python train.py --positions="rope" --rope_theta=2880.0 --rope_fraction=0.25 --bias="all" --beta1=0.95 --max_seq_len=1024 --dataset="wikipedia_en"
MLP neurons of a small language model. Each row is named by its layer, matrix (up: input weights) and neuron, and shows model dimensions 0-255. Each number is 128 + 32 x the weight over its row's rms, rounded and kept within 0 to 255. Numbers have three digits each.
After each neuron's rows, "fires on" lists the tokens most often at its 100 highest values on Wikipedia text that the model never trained on. A number after a token or word is its count.

L7.up288:146087090062164129149128170110084127117154091141089149149110182099116152138148157103115124100190119134162074147155113153090086136171155111107140121136116120155150164136081127158167128112050112150094097088160118148086108163134116129128133058131136148112196125171147162194143113097073107066127120175119094095121145122142116176089149156120170122126155182160140120074175102150153087139148083158092081130167135148151143151142101133156113097087097147059183142099156146097147162157097142156161152118195163127137115134157124104170179171098122191148142144127167182178105213085194120096185085132138160090176066188110161063066095136141077111118094137137095120090120151131137147050062149082109129076143116112142153097102131096114134069100111160126120125141158113080136079135158127
fires on: " that" 38, "," 25, " with" 6, " was" 4, " as" 4, " which" 4

L9.up856:147165215129053067064161131136106091161129153162146101094115137092103097142136118154137128109109191110105108109076077099152157129192142157107103141182133116133106117179133107142096112112110098091140095157157093175105127194141143136121121085142134099123166137110130237180123164127122118166149096092139197129113150138128155107127141114135063199085144162125077089186153090066141116106153155111123104101191125139094086146104125165169149087163136125136139098165075142082107177116155128085081116127135130116179104128153157057101137139079116064077128116068120133133072103091100125140049127114160089119160061131159123118100178141094146135111124108133121102139104112157163093118149124151146139095142088156092098179120112199121153144144165138091173137126142087176164167136180193
fires on: "." 70, "°" 11, "′" 8

L3.up129:183112123132203133144120127105130167141134105151149099190124131100137138131135112143111135123056131175049097113109115111134104176118100209187146062137153082151132175116131161054092076137144125179108118182135106061148067155177132130156157156152050138105128133091147155148103055132090184076128097110160146109123149117174190079108107138126073168143093197101099151151168125134137084135060169121111134157144107115152139063162114126134110107134131123106135126124138147031119179183116159125104103154143109143106128151140169110158143090076133141143110116121094131128072130090147184143134118170163120096100108086168123099116125153114083139133150135145115138125127148073133120118184177066121154048124057158142099093090100098117139159122088116144129181177158092167109178136159169
fires on: "ic" 15, "ons" 12, "ine" 9, "T" 9, " mi" 6, "C" 6

L3.up117:117138167123180157139102086124121149102148178177157124171127044109168091144107116131100119100056167140099095134101070123130151079106134121117173151186100117124102123153114158117103129133114121171104136185084125108077106108114134105161136114102099125112106128105122086103111142136135169123090137153170119137092139133129122096106130138093171126134123112096094125194086185163120177133110156220194151176062097076077124072174108158120152031137102165143142134138149158177143131176108137157159144104107106120082129103111135118170120132119137146122140067121123128170131136098071121173133110145107137163169177124149139128155113177109218122087098148157141183127134152113173113058167162114102134137114095143130133140097134212187089205078083072074174069154172096124086166110128166
fires on: "im" 22, "c" 17, "om" 10, "ip" 8, "ind" 7, "re" 7

L7.up249:105160104087090140131152059070097134125136190121175144153160145128155172096103100075111124156117118111080186170083124136131120108106150152095091093136182192213153129153123071119137102136113113110140145171145121223132159067122158144161159110143098118116102142139119130146120105112046125073103081127139094127151152133148158091081132165168121146120168076088144131117078134105148131093154130127140154109099139169069124145192114072195190123138108157096066100151188131125201135124128144192108127181083119119162114083128130120119084117084120098120108139108173137171177094094123142185116158103108098147143126129106103089166054087145114192135169158154126130074139132083130086181157098179103087142092134123125179161159124065169113114133124128115116127072082123159134123080096079
fires on: " s" 71, "19" 10, " (" 4

L10.up933:113108109162069074138171162138139133155127122154110129108149126167099094123098168132073127115093209156117111158133150123165090119146155109133123122143128130102044080153158154116086151172094176135125076116126135113153118116159133101147100126123124066107169139134155142118163167080080098100062107083129149109198075121147085124114158148156155092067090153173132135202105102138123123174127154172122119137185104139138097131166145155168181057112109152082046073137126093153121146102086149139075156112143145132115102176109156134096154180132148116110167112143138133137128134107159163212071079172160128112099031096192177170124089158125141085088178129128128130130092191127132063148179099110160126076129096135099144109114140130110120184109097130142186098086157084177157129106162088
fires on: "." 26, " F" 16, "," 9, " ind" 8, " ass" 8, " def" 5

L6.up334:144114159119132119083143118073139119125092176111131181114116062147121139160183120100190094073107089110161115139138096151087116111155117117120138112079178116140117156113063117090106121134141059090129146159139153128139106119106185090085106167113109128151171125139144139209108115118135103102163149130113125148147097160159168110125075168116141090136182090163156111097071167122119097140116119125179108079153130204113135096162168080143174083116133159093103184102173171139128162116186118079153138203144057134149163187096075123162148125090140134170097128185118136190132096158101157110193149158085039101129140142162125092190143110130137127107110142166161181126158165160117095128149158182127161107137117086121166142118146136121172139171100178084078103087080093159131086193102072
fires on: " (" 16, "as" 13, "y" 10, "ther" 9, "i" 7, "″N" 6

L10.up656:154115120113164077113130106120077081099183150158188087102120182173086100188170164143067142046149126146115170149118168129148172116095089138106150123119151090084158152141146138130152112134162143153047148116170138099130098159106130140161083084131086113149105081059077158100092079113132098158089178078107175129095102137140115154052137125096091153175163142153146157153102114099111138070103087164120102150172079108151149107190124134075151145103104072108176120127088194155117069126131145146081165152121097165140184093144098133156150112139127189138109080112184123134116120177170170111123175112138134138100101076147123086173115100134169104121111120148082171188106117115148130165132133154129146159099110033144147114093133149088156150186128164133087118109108164098170080170102144
fires on: "-" 23, "19" 10, " In" 9, "ile" 5, " and" 5

L9.up165:157139104169157138126171147115108120155053107111106102134107143114105155105064137144114069107156150128106125087138123130113161125178110127098168092073077122112164187132182135135126173106097175142124124117130105137165137116161181126174145107189098119150100158108149169124104087111165080178123139205229123151109124055067109086120168122096109112115127170135106134137197095115128055160151158118145151102077114170188111142065052113092217095148130128162082130106108082108154172119114095124186156074098110108155133116116165073087120108153117090157099137133124168139137124101130113141146186059134166135067153131160158100158155174106104173093172153115080113149163171149132089121101173086127112120151158118113093126136105138152095189109133079130078127126105169085144124163150182
fires on: " " 42, "ed" 14, " |" 6

L9.up721:081102133127144137163073108100166135092175072111126107145131151119089133109127071170137171142118100141165121118090134124104148081163149088140128128171103131124099106078147103107202114129121166064087141160133094112124142164159118122142115151100129074156116075169140120147151084132140138149088105139103066149175069151126109134108159168139131174122145129175106093126092138148084161130110080184151186126157141093104179145100112120121107138104076127118121115116116135128115178153091114099173178120093124105207162233145128158112114157170125221067123108094105165156134132163162138177121131120074078144108110147152058129145137122118117112095138114161087191100152133071162148150073117154148162119113043102183089219124164074202116091139060113124149146137100121075176124164117137
fires on: "m" 24, "/" 10, " m" 9, ".S" 7, " im" 7, "s" 6

L8.up919:167155113102116114152155081122131158169077101065128088091069154176126139111116143160127146149109123131203123146100197184113024133085116144101133096142176119140114096199085092107126113161142098157114169166126124145094116122078119105124138153172158140119185143135147113181170155165162144169108120127224086118137059169146151081175179115147157128169133045110147169062196086116139118130108140146113116158134157153165110153120107134112146112099140133137189165144116171163094093108121095122143094127116147036145113086153097122093153098069110134141194155097106171104112089181112103113204137179178126094109142153104099123158145105158159072127136162111153083083107095096158121094147106061120136153083103146092144101135131116131133073136111088109175121087101113101140118131154119
fires on: " (" 17, "oy" 15, "um" 5, "ri" 5, "inn" 5, "ly" 5

L6.up1023:143091097129099113118122100126144108145106047119155127174093111104147155136126147092073098154176162091105199182070212103157126101150164103074185177116130101096210063128072098095124153116183119181137126126100114084073094139126119182098142119139169129166146199176148109164113119196119089144176088129111162050108119083113113131116135096128144140108153127172112115095088126140108131114108122151165103099092140118082136155124084159196099075127132184117123115145116168172065181135114061085157118158098170151128094145100121175120109111159139156116118136194142184053134126117138170134166129113178146181108070107126135115103126155168114127165132147110170190121078149088121137074096135121136154145135137144145150077114168117162165168094140115127124105114083182164118098157099139
fires on: "m" 24, "t" 18, "p" 13, "c" 8

L7.up58:166100085139120192129121110128097084112160133182157123095127183077147144194128083128127175107128184111154131153101096055089144121168124116096108160210147153068139057181099106133174121085190136087132107135146147093173163108172137131097119074146112139072124096140145114149117127119079170142198075095102071120138142143204124142060118163109169119112121117167096140138073127098138135069128104177151122133186126059076159101141131109038120112104154134130164140161193106161155158162179129150093161082109089137158120111119091156094077107157122179100175104153135093157120141094166177117152137122104160151158133146088134126148105103121150117120127137096099107158077152072115175125132130101151154183110147099117161109105098134048079104141151090137104107103128187098120078145148110
fires on: " and" 14, " In" 14, " Tr" 13, " The" 13, " Her" 10, "In" 8

L9.up174:156103103114114132166111129136108150097108107111137111107097169060058116070148091123089111156115089112124111151147107158128174144086178181146128188145139166110117120104090124146116168116141127092094101120107145104133144143101123107094065156120069151160161120113138137155161171138161085119136104129154162134124108149142189137065119139152206050104219134157183113131160093134109108111154055102109115108138105143141135151142167145112140136149093109131128111108083174108109091101132171110087111171127197116174198094106145091120088156071142141138161149104144133121112137167161155136141171178061133082107103111132149119103141168103057079124127127135128134142119176209164101150147137118203100168080091133156162175117099144184140120053095157124113179098165162115209109022120118
fires on: "." 19, "t" 12, "10" 11, "-" 11, ";" 8, " |" 6

L7.up583:109146146111088150128154141151106136131073127107164064116095150138147120073087135125098127125111133048182110120147151156140125131155151180107131167119106084233086145131171102178121116158104211080170162091159127135159168183141051129137128135169098092104093165174125114116152109146151113105117107115093133103164136151100141111065145108175152085129118119126151164101173078123132112143086129190215111094108167141164186128124160125155099057127188154071134139120137158128218122103117136144164156167157090128090116119069127162065119075079188145136140142077132139138113120089156129096159102101132082086074096078128140119121073127155153137167073137130185089135128148128086142108146160098135110119182116123109128210179119087102130168130065116113150107152142115136153102128085090
fires on: "on" 17, "al" 10, "us" 10, "or" 8, "ly" 7

L8.up395:121128202077092111142149083111120138080113153144111081122026150141099118149107144132147159122123109093168124067140143150132180126141157083108123070110124135133060113093153149177144144110146139151115089082078131156122098128178077103143158157163160104134127141178101153181120103146143101145106143151123073144126139147152183137100121136093142140146139162255130079166094132138103111121113203123168156123144112160162138134145092120073099062100116189149144184138096113089169121135186173077146093107128122061175136164134128150126082160105088150065098076110099130139142165148156109100090080148096108115110113084138155114105152166166145171072119114130129139117149164107112186084105095103093111144176070105188145149104120091135138194107137118098119205151102094168126126165131126
fires on: "s" 30, "ra" 7, "as" 5, "or" 5, "es" 5, "m" 5

L6.up562:052162146126137159186114147132176128181136107094137149167161118138138116187089102117116179085110163181151062130076120102163112109122150102134166169108118093125166123101121133130137092125087122175119141153154150163206083156068113138143070076185124110150101170124113150125104171108114155179155154140162069118102121078152178167118159090104080152127155124157152104117136162139111052150100149135179072142206170142136107122196128113094165129190108140051164135182170159131152086144150132142111189161095118104081177122133107133158124144083093085056093115163094095157103156093137153105106083192140098092142171074167135088106116126147163148108138128109130126119104131117120211130101138137137135124099131129094126140144073110117156163127076117168102103169096118058128146179175088
fires on: "e" 16, " work" 10, "or" 9, "te" 6, "ight" 5, "c" 4

L7.up1021:170111098074133122118083117159121043157107121169125113167119098113105201124082140120142150150143151128116143123193131170124126087120106114108145138087196145199084158146163123135138185135123093090136105164143108128118084077122146134179134062124087068135143037139153113163179171127134182102151073148116083088123146138153097180074109112135118108105114090123131125144103115164070131087145083106127078130088073114177160094112087149095112185099157156126156159153128175175084115148123160166109167138121163092096141154079174117158152109074117116124038132040155047131127175186118120107145158123151111120128139146138080150129161151141184172138089182129197088107123125111135121116099086134119125128207120168146109154172122128089151124175122155131172138149113102143166083146119158
fires on: " Q" 16, "um" 14, " years" 11, "if" 9, "qu" 9, "ult" 8

L6.up720:165083155168173164186118111097106088113165117063143106148109091169144121082083183112124122163137120179070180045127138135148126117086090178117117140160062096114095124121131071078110112108129137154096132124108098206153142129127149103125127135118170151062158124115121129099147133159075079164119097147143141158131081112074203146134190085142162126134152168126167133137161113098119116157087096096152116158102201104142157126102140114099096141187121180099193120137111156118131085137148186189135143113158127126185130100104134115147140110050167166123116117055113168174087178150095152091121142127104116170147117156125123146111207170145072135125112094107121147175143067133167102153162099103086060160167153119200177098109095132153109143097161138144071110119189130124118133100166113
fires on: "ou" 26, "l" 9, "re" 7, "." 6, "ur" 6, " deb" 5

L7.up702:094129066107128086110110222158179197099149224146088158100152110156113143150079164127139118160100123156103113182058100100113142135101128121133193168164099127096130085179123128198121066130144151152116111127127149161141118184180162135144097105106156129127100099138139174161086178143134092137155124158157112139096096099131117117131162151101129111142162120146145088182148107057151118122056128160139051139100063084083154150133115129095161107171146094142116166141111114098079126110185052127153119116124138141124161096145149104096147125115112145091051130126098136146076149100156134060118079130173189117097131124166155148132107120164123088095125132076154072145150097134124094101140110173105157095147112099129126135167149142216109066119109133182129146139152157118113197206154093
fires on: " v" 42, "old" 8, "te" 6, "e" 4, " att" 4

L6.up754:071082097109177118145149149132118102117111120070117129114164213137116130098122133123091115171138186127064121102107175055145150119135118091116106134146083105114091125069159147100182180129112112096090122116124084123084128126141101104159092110116170166165087081101226198106127125136119120153092082096106107075103209166091202145080102178172144087183131149119136142181099033184114152062154128128152117145194173102137103126206099148169135155122119137142115164116111145129116150108106079142112087129112142074163151136137135140072133148181217098128172154092146131159159134131145155136093157143116085123133155115149139161157099115147115122146154070149176176133126122080111139122102095102097100090157126175152104142161100089160179127084124145144113126095120131078126140138148077
fires on: "|" 41, " the" 12, " and" 8, "'s" 7, "." 7

L10.up873:161135144095099103213157166139114066135168112119075128124089094148157133177084143135139135162133167139132133121180126122135147160104105173150174066135162114110130153130095190113156106140159187124079103120072132099099167136090091114117133140066108141144103112105143147077127137101147130156083178077132122163145084144167133206115177132075124101122120113133118150097189151163143139143081107089158126125098166058163180146173138141151134129097139141129119151086186133097123101110178115144138151177132088089144133070111101116220079164107120157160125084108109109145171138111117082170149102124089178143126110132121098143066158078141160149086121132088125143173154119173062130121087131150142122142163198115159135113159082050107135155085096135150193082147037114105066118074081099
fires on: " a" 25, " me" 13, " de" 11, "e" 9, "du" 5, " Je" 4

L10.up827:165132057189082114215066152084146090145163122151089095122118118119117139087135159119114160196114110111099126135145114107131195108079140133120116153177113095143139169112099114145135142133122116128108127168135177073134142098148148171149093117109063086150130141131116124140103155151069124104081122133177153140172138152140124143057128161115099098090164104131150122135146124136111172118141091175134115061061105175117133111127158078114087108171110141119104108190074120109166155165111162097114125123114166130166196134122186074123095154118097100098143136111159103101119096185188216055123143103092073185083135049115139153070180145155142109166096200140157148102065101161134118099187063132132186122111131105173125137139096119107166129123153118121123143150122122146165133190071163
fires on: "." 23, " m" 14, "–" 12, "if" 5, "ar" 5, " |" 5

L9.up644:132095127130080112102213105097129137184110158180069104124130168162103132091080110112080111113098161084143127153090165146135153114133078130118117148110091058085113113104155146152084165135187145075104155149148111103131118147187109101197105080134196178118110123056167142165163124105131139163122107083159099130109158116081064148110156100089100098151201136148104196145127136108144088129111133110148166182169113144116062152178120106095095090122097174044077086154176121141172131150133082059156107094124132139158173176096109103122117102106142124140138107170166136099111089101120115170082191083127109112126179143153150176129085156183171105150174057071149139096141134149085151146135172148106104098146114133110091156162109131164129162154116110178120145125120135126161121116091061
fires on: " |" 22, " and" 17, "19" 14, "." 6, " of" 5

L7.up757:113183155128097126079119076172126153078086127155098122161103157098121157082148192107060136123160135161161136167080121184116159128128104145094185106118145071100065161105098128087147131111189182129127077130121130125152140099120208124123163160154080168125142148128153095165095106172107101119146124106148182130215156087192115133138144134109134120130093165137124095119127117121114099116156151135140154143109074138163125191114112138140121098141175121130110161168180106091136140126095154160172102118160093134107130128121129141067149110140188142149148197168138133170131194175165148103090100173076059141170110104106083107114134136169163124088137153099098107144113073072143110112104178115173055108160132076172207090117120147124098224100127077123120079099109151142124091145182170
fires on: " also" 17, "v" 13, " st" 9, "id" 9, "ill" 6

L10.up728:133142068092200107162100147097087131111141113062189163127129212159130122167206119116067155101086164111126096136156155083134176098119138086114097125119106136138162178137104180115137016104137158112136121157135110152129138139128154126134082110115189094122037105079107145113203126136140131187109139124065117114123126141085125112091115114166128129108107182077141194141151044087145161134111130089114164188132193167100149192116100110141135150152104124128118113114140152099103142167107096183128125124106215108122158161113102137130157144113150151105087109130113148159089115124135115187102104126116059124145144100088090072160108175114072134142153145199150121154107168092089104096089145139190123096170149113116156132174172093113147173082142099133080134117128151144116150097100119
fires on: "-" 38, "|" 11, " the" 8, " form" 5

L6.up985:136098117129142110127120108140132086059105055138104141125123152114155106099111106144106132104115174110112147147110087134187146165037139175065153151101092095139097156147082172055168116108145185138146098129191118134135098123182107129118163120133101171183117159101167090087151106049115174109138120109215166164140165165160125146125123191143189112119147119157078177108147126150112087103180168114116068155140107115060132141111123182091111118090134119147098134132123074176074117134131131153170154117114185078112104114142107124126167095109177177118070073121184101152165154069129163152131177087109096165140106063118144176117081145112181140148108182152120145115163105099144124142141153148118110170140050142154118096174103128115111134072091093127164104083134107184165125146164171
fires on: "he" 27, "om" 20, "op" 9, "re" 7, " t" 7, "et" 6

L10.up417:095085130094167144063106122124138178140117164181146088172120121125150104105139081111147107106145123061117123102151122151051157104152154088075142155140115140139102159118147123093161124084075158124121084160149130131158143144124108098110155114085092083102123135126165147193107132121081114128210138119178107099149100147148129214174074164122154165110071115123159082114095091103159130090181134100123082120137076153114063099131080128095130131160136130145134163120067094133076137104144149154122177086120119148127168118167132135134183105063096115190126137191170140167147154079136161190140170126186057126158074138116112134151157138103143149152164111146157131130057146143137152107150153157147122182111179097110140145104053178138132134149180186135097041080063157139147139082169112
fires on: " m" 21, " c" 14, " re" 10, " r" 8, " he" 7, " has" 7

L6.up729:100133145155129137170108117157080074088103126109216087144135161126131163158077155090109132122155064141114109136083174169152126101109147126119117130113143129162050161103084097165156117110189144080150080119155128083078162063131157146156151107139124129177093116105129080128194151092154047123146135123108127121061130155074115176145140082106103103150114071141143106142126101106103205128122119092074095131150161110094178108164092110119132125170144076179099158151156125158145099120134126142177162151159148100115158120135153111133098140077179164148089096191160203110133158184165149182117143137185147148104159158162108112149188106124162092146119114096078140090178122111102075138159100094153153084186095128100124131093076082089132171152123149093100112171112112155071136148213116
fires on: " of" 39, "i" 11, "ol" 7, "icip" 6, "-" 6, "ic" 4

L6.up547:046133145174177135122179149182177114068124091133145074118189030152040143142078107133132126075115140071105072142092135157148120118102139142146152122129057116069076183116132150124111145115138115131126103128134157115192103127145145121116127142169082185145100145089139092167192080079133115098157143103182180108130173073084103182121130102099131116110093109153125120159102138144105163083119204112115079142095126120116100198159122146099107121171144108130107134159219127141172121106153084127158177158184141128143139171073049083144108104139149142140086117113121193110146125143162146136137153115145190134112168220084106083133127143096106117115170147143112105107092138134104146138104156131124090143149130153115126108137066114154171107142158174157077102163127140140110157123131170
fires on: " of" 27, "a" 15, "it" 14, "i" 8, "et" 6, "6" 5

L10.up569:111128125132163100114115147094102125109162138099110119094152088202154216081098154161131149131158199179113183138117181092151176158103160132115086036123143051108145148108105136123108160041175163142091111104072130124130134142099154115115100103096100093081136162077164135129153065097123071166123112145149131198154116121169125116136111125140135126079108143164161106074174124067107161087087106114120153111132128109104145137135133183145171125091108127112106097137129095136121114165175174167094174157111156109216067173205163086120145117148155118147158125098175154107108098172130134139119141129130140183185063141089086116105137137071118132085175141159146181134187156166077136124073138132076130128178072160100114146100085103130121137070146150118166121108138172137120139119150108
fires on: "." 20, "ert" 10, "a" 10, "re" 6, "′" 6

L3.up60:121129113114076115096054135130080121145104163117184181137164096130137100086120065138103140114137154154087125123156157139092151130115110174105137141160107200095140203165155144137057151093060152125109086129145129132095140110136124101121142132131034150157090157138142122122107186074091138109132115162079121177148157125126103115099102099144113156068124158117159065115180149101178135143146117133081148113105200153139100113114163165144138069133179129171167139026180086144150111163139108171113166121088160159150132124166111108111079092110093058157105074091140156135128153139170152159147109134114122185115146138070145160162092105030155150124136184169143166124160114142124073158164192136166094123132172121095189146145101117100169162089063139148123155077127138137139152106153136
fires on: " ind" 30, "ed" 27, " Ind" 8, "ing" 6, "ad" 5, " of" 5

L7.up346:170140100097189100158169160142160153146145127084153180116050108151062151112062145149113119148114092122112092118132130123098175161153161114081125095135123060132086117169165162122159094119107136143186074140109108133132083078134133161142096115134135202164076170145084189106137136110157151104174107108120151192163136120101108151099157147123063069108166147176117107110135122139115124097149125113155109161073155143106105158093111071172146111110108114170094150094163164188150112085081094227171158119148119090121150153118118102137165124163129092084119154110126151123154106109163091120141134117195164128123065116154085124138209101105119174117132178120157158132119134160156120076079152106154154104065078168175121164116094096115129087064102143161130112092128087082163183077078101
fires on: " |" 14, "es" 12, "'s" 12, " was" 11, "ed" 9, "ers" 7

L7.up78:113148135099077112171123082100124082147128150144112147167152113149127106124109143179157119107055129103132191153189109145119150087154128104073110126172094170128132070153167109136151108082186128096075073154108105149104135138143147133162114056140136106164200081169104167145145155064133121147183139149129140166158157122079205085115194075114145090103171065108180101104118147178115099044131161137128048139111119122101111144091118110116128121154179127089111107112102138143094164174160088084147098060138141158137163101149117125117147129140113138139093130091192150117156160135154206105136064109162129109142173062165098151155147095115122200190168079168147145123116158121129126119160074115143130092119132174087080123109149126150149107101129156136132072096079157086170141131159082
fires on: " C" 87, " c" 9

L6.up374:150013138117045152096156145100092155158113116157151155196106201133137122186106093148114090115085136147131125144153164112110156077157115125036120132140119108084094161118129129185132112112102143160098143140136137030118095078166085117102140137074107170078132081141110179142161128113161177095100125114117133151150118109165196157149142175103141140140159175167146089159154103106160158077140173043107121112146180091155098112123108077153150165125101107069110121089171145145101116112160162102156147156161112147176098144152088119171133152111141088164127157195149087120102137124135187130152132162105129148089147105129128137195106077110135122159092174164090085105123147097179160149163143202107121143142146109129106119111103157149140128080099137148069117127134177119052143095078116
fires on: ")" 29, "N" 18, " |" 17, "E" 10, "A" 9, "I" 6

L6.up330:143127059149126115108121115155070178183071206085124186154148153125176106136147138090165066112145120117150111158104102128150113116136091139094172133112128147142161153109149148087093162097069104089099090120177130086140142144152153083151160081148121174128087140150157140123119156112088105146142118129103125129125125130106130143115100142125070144152189111042120127169174111148148115121196062118118097082191151151077110123110149207159133127119162103112066160100133156122134125062178092128212086153147175121156096106116095137159151119099173192163160117146121083089091151080160170129060158089106110104090159134154141082163141159075160228166149155130111151134117131121144142101158170135156073111113141157122145123175168090126093088132140107119089133116113102196146185179115163
fires on: " of" 27, "k" 26, "he" 10, "ing" 4, " Total" 4

L7.up836:108136149128135022093190113134185135118119111152153116162087122204108097167111136022123121166148140106132164107162185167135121142145170171147114154114098121179135157143160157086194130104152074153082156114124109145093136084100112067173101160151120159112108130093178104120107168161156100114109075147142139185109089118105133180125112113089073061116127139098140124107131150134161095108132119079095108086116101157137140149132108142092139111136099145141116126123135162128139115137153114124134162151108146105154126146092152105161217135152092116063072159084085101089126116129126113080186118139134044153119124177141088132107199160163128132117118116113122159113154141152151154096124078168174089118137185105166092115147195070079124113091197155174135068124123132203099071117105184
fires on: " of" 15, "ter" 10, "al" 10, "adem" 8, "out" 5, "le" 4

L8.up608:124147176135096110182154184147155072067091137093114047119117119177128171093152111082112155176153074111212122120120150107119141092101098158101130145184128182100143155070067126080129170130152130131124161176165139144182118111097160094120100087140148136226132117164197186144160089107086117152120106145084153153131045106102149172106132120183152114161143110188076116124164146074091066152110142091108143145141102082162184089101178070177149136153118099099113114151108123165108146153092068107121113096151138121158112093147110129164140125116114109102118175093085128124067180130096139118117129151117144108132132145193159135149167119148047127128177150106133144115128114128173154134179099162139199160151111124071149102122093076158135144104089086116131125132118138077081103109139102
fires on: " T" 23, "y" 16, "os" 10, "g" 8, "t" 8, "ar" 6

L6.up369:180183151132108148114088063139113121107092168147116112200113109107138063076151083105132061114081105132133129129113104136096097101132124126163150127121181088072171148128103116141139134133117123073079143100150099080087123123104119121108104112176188085165135138166090158194189154112164123139128124092147055158151114179137112124129139173145147106101180127134158065124173161107116121142130166142172108187155192098135125116152188158128100139134183107117181161105163190104124133095120174127164173095159147125149096100219121099122132110128136097178083175139110130131052119107161139153130129123198166137134053113130173112233108117090112107133104158142137127117109148103128118129161110081098123141083138136075106126120112157173195090160055115188138118098112080139118099171092108
fires on: "ri" 13, " (" 10, "el" 9, "b" 9, "y" 6, "C" 5

L7.up488:113133166132172088162110117117138112157115098119135086163135076111116164056119143052090164186112169146093188162069137112101062130111149177115148123137138080108153138160108111111151106058227095072097090092103190166141116130155094117150120115095082110171121163165168127153096148162059182109147161087146149074126166130153123190119121141167095119140205150112111107123118126066166115113076185122104077125136126130145114095151140138147100095158061131119143162092126113162063150098122120106132119172160114094098095131079115206061062132073147184174146125165137098074159149134136133114109167124164147136117141099105157132163188147165085079157126169152086175181107135174180132121126157119172143143119104146131133159138124108084125111063115124150144132105095122136122135145146089
fires on: " t" 23, "m" 15, "c" 11, "ol" 7, " comm" 7, "ir" 6

L6.up364:131142139173113106119084102098105101137100111118073079109137135150076076093089092119090112154174120087191100206113131098114107085208108121152137141105137164122122132144124137148078170165175139146121178090122093112152107165182146161099124095133149126119115171152175177108087119116099140119149056037141065108173147118124119142099179156122126176106084126164136097134116178136123141139173123056131153147110187144114112082103154125112178059143169145124092149079136101114092125124129135124142131116165137161145120093156111109106172142138121124109102095088072136161098155159116070140174099114088118147066157190135119115227167150119097110171143132130120146135171168125195142093132089094120157184105104106101126182088112165206147174154105166143100105088176094124073154054131117
fires on: "y" 18, "en" 12, "ive" 11, "ar" 9, "ble" 6, "le" 6

L6.up828:145069169149113119129165157114108094128165158136175186140136153139114139149140177128097110132177117099152120139130166104090177091147142065102131122202120122161121138164092141119187148162124139110130185153085091130123132123083120113125150105132110098128035049186150119192128090155060037122136168127145085111080161097175115110153110149083143092148137158136119118131212070115150126090173133131136128152158179107131177151078125107105111088181106106150087136182115164116090154153077129186160159119145129101160075087140171089130100171084100138172151129118171127169110107124113069160139091143120116167173096098091096125115112119079151179150106136083120145121137148134155081061133109125128139130195127130128128061165124106142147145116132097167139029162127081147135097118050149
fires on: " This" 15, " which" 13, " was" 12, "19" 8, " " 8, " they" 6

L6.up236:102137145162082080122109138198074139109132113174052117152125092132131132083116063105139112146141082099154120128109113124149172119105155138160156142098059061118182101061112126131114118143165099142149094153114148104090018135116090126110132128109111134099179133139161093180120124125155123137136129127080169114137172139117089176071131147138124091148063117187189146175172123107091082159081128153202142102100172126131092167103079174132118094119134096161147136128134044153124122203143097173088101132110122183109148107124134173101127110175143091132120144174125096121137109146188155164156174162176093174173132071147158101131102148104117155116135098101161149103081139143091120135101151130110136133113101133167067066142137125108181179098087120146124139180102115198128139069124047
fires on: "p" 24, "t" 15, "e" 8, "at" 8

L9.up387:127102168086143156128114152135200000083149109087122111153093166123097138140151111117118089181134160144155146128133104137130164103239106103073090073147126122114093119141096102131145131165146105132131107126147150104126143180200110066097173089176124111169154122164194143152105108171133085103129069105109069143177158081145105121047120136078135142115160122174150165131144085121068170114126096158147070109175156129158104097147140120064153171118127121136165167154130136094156147132124124119113125209090138122221160097107137162123127144107134170155122161150118070171122170081140110147121161136066113137096094161171105194103085097175182134092134120157144082129121104098103116157089142145097104103120127128125110075148102087089118146150092175127144133134123096177157135116156104
fires on: "'s" 25, " and" 16, "s" 14, " the" 10, "ers" 6, "ents" 4

L8.up238:127169096061161094152091126125202071115121102134135160116141128113122122102104042091152080117134137128137170136128136152085143132155163040129084158101091165113130129122113139125128183136155157133130134151147071122187121101126134094083208133089180097113097155125117177146198114130178174083124133134124107151149102166152147183133130147137161125170106161117068082132111124164139114147096139142132186193106106136089111131117103184107106109135114131193102121123134115093149156095057115087154134116150097117127144198149155088080120233096103179029130112156137183120141117155129105116107118141164186178127043172166156115101095109098134165141131140163124111132095080094110119102170120088136120128146140135129079164058136083131130107100135128126186116158093143150118104153124218
fires on: " im" 19, "m" 17, "im" 13, "ap" 7, "um" 5

L6.up453:064061157081139084174126154056139141130190094178148088124058105194148117178087115133126110163097144134141092128144137175179087096145153132097122156188092160106146150118206130137091117126160119141118134132183165136078090114070159153120104131112111153083093080150200118177121138116114133045107160083092117147099135144101166168140116187132129141125114128109158111140072104127145106102131142141121108133030158085091093138109162105125143132110143114101088096086166165129126147114170148140152145098073100068146111120099149111106089103121144110126168125112142151088153116170089181108147130092138126138120103168084173095209172107108119160166090155138157152171151105051177104121142148142084118128166147154114155086058151099098116069121138181126144159144096113084098190123142182
fires on: "B" 12, "S" 9, "C" 9, "A" 8, "Z" 8, "E" 8

L9.up435:098128112052127140138095164086177108153106159163141172076075186130145073137106157107102126105102133141118138186176118115134105085147129125069149176120107167147150107174130131121162108113158144081119128167178188130120126148105079131074064130125097128092178128094049145097171112122134086158169148158159043133115122137098170131078177051074107113125105143147128147075204127100171125107118140108125135121151112106142150110123162163107127129092135153110141131141136093170178138149148084094075165157123091058083121153119094129141159122168102142154136099097127132194091130106187156133093090070211140199089179117158163126141189154147082170204123133159159130084142123142149116086115110128163120180109172126067111172117171127191092108114129114134108147127073115140130166118154135
fires on: " c" 58, " C" 31, " O" 7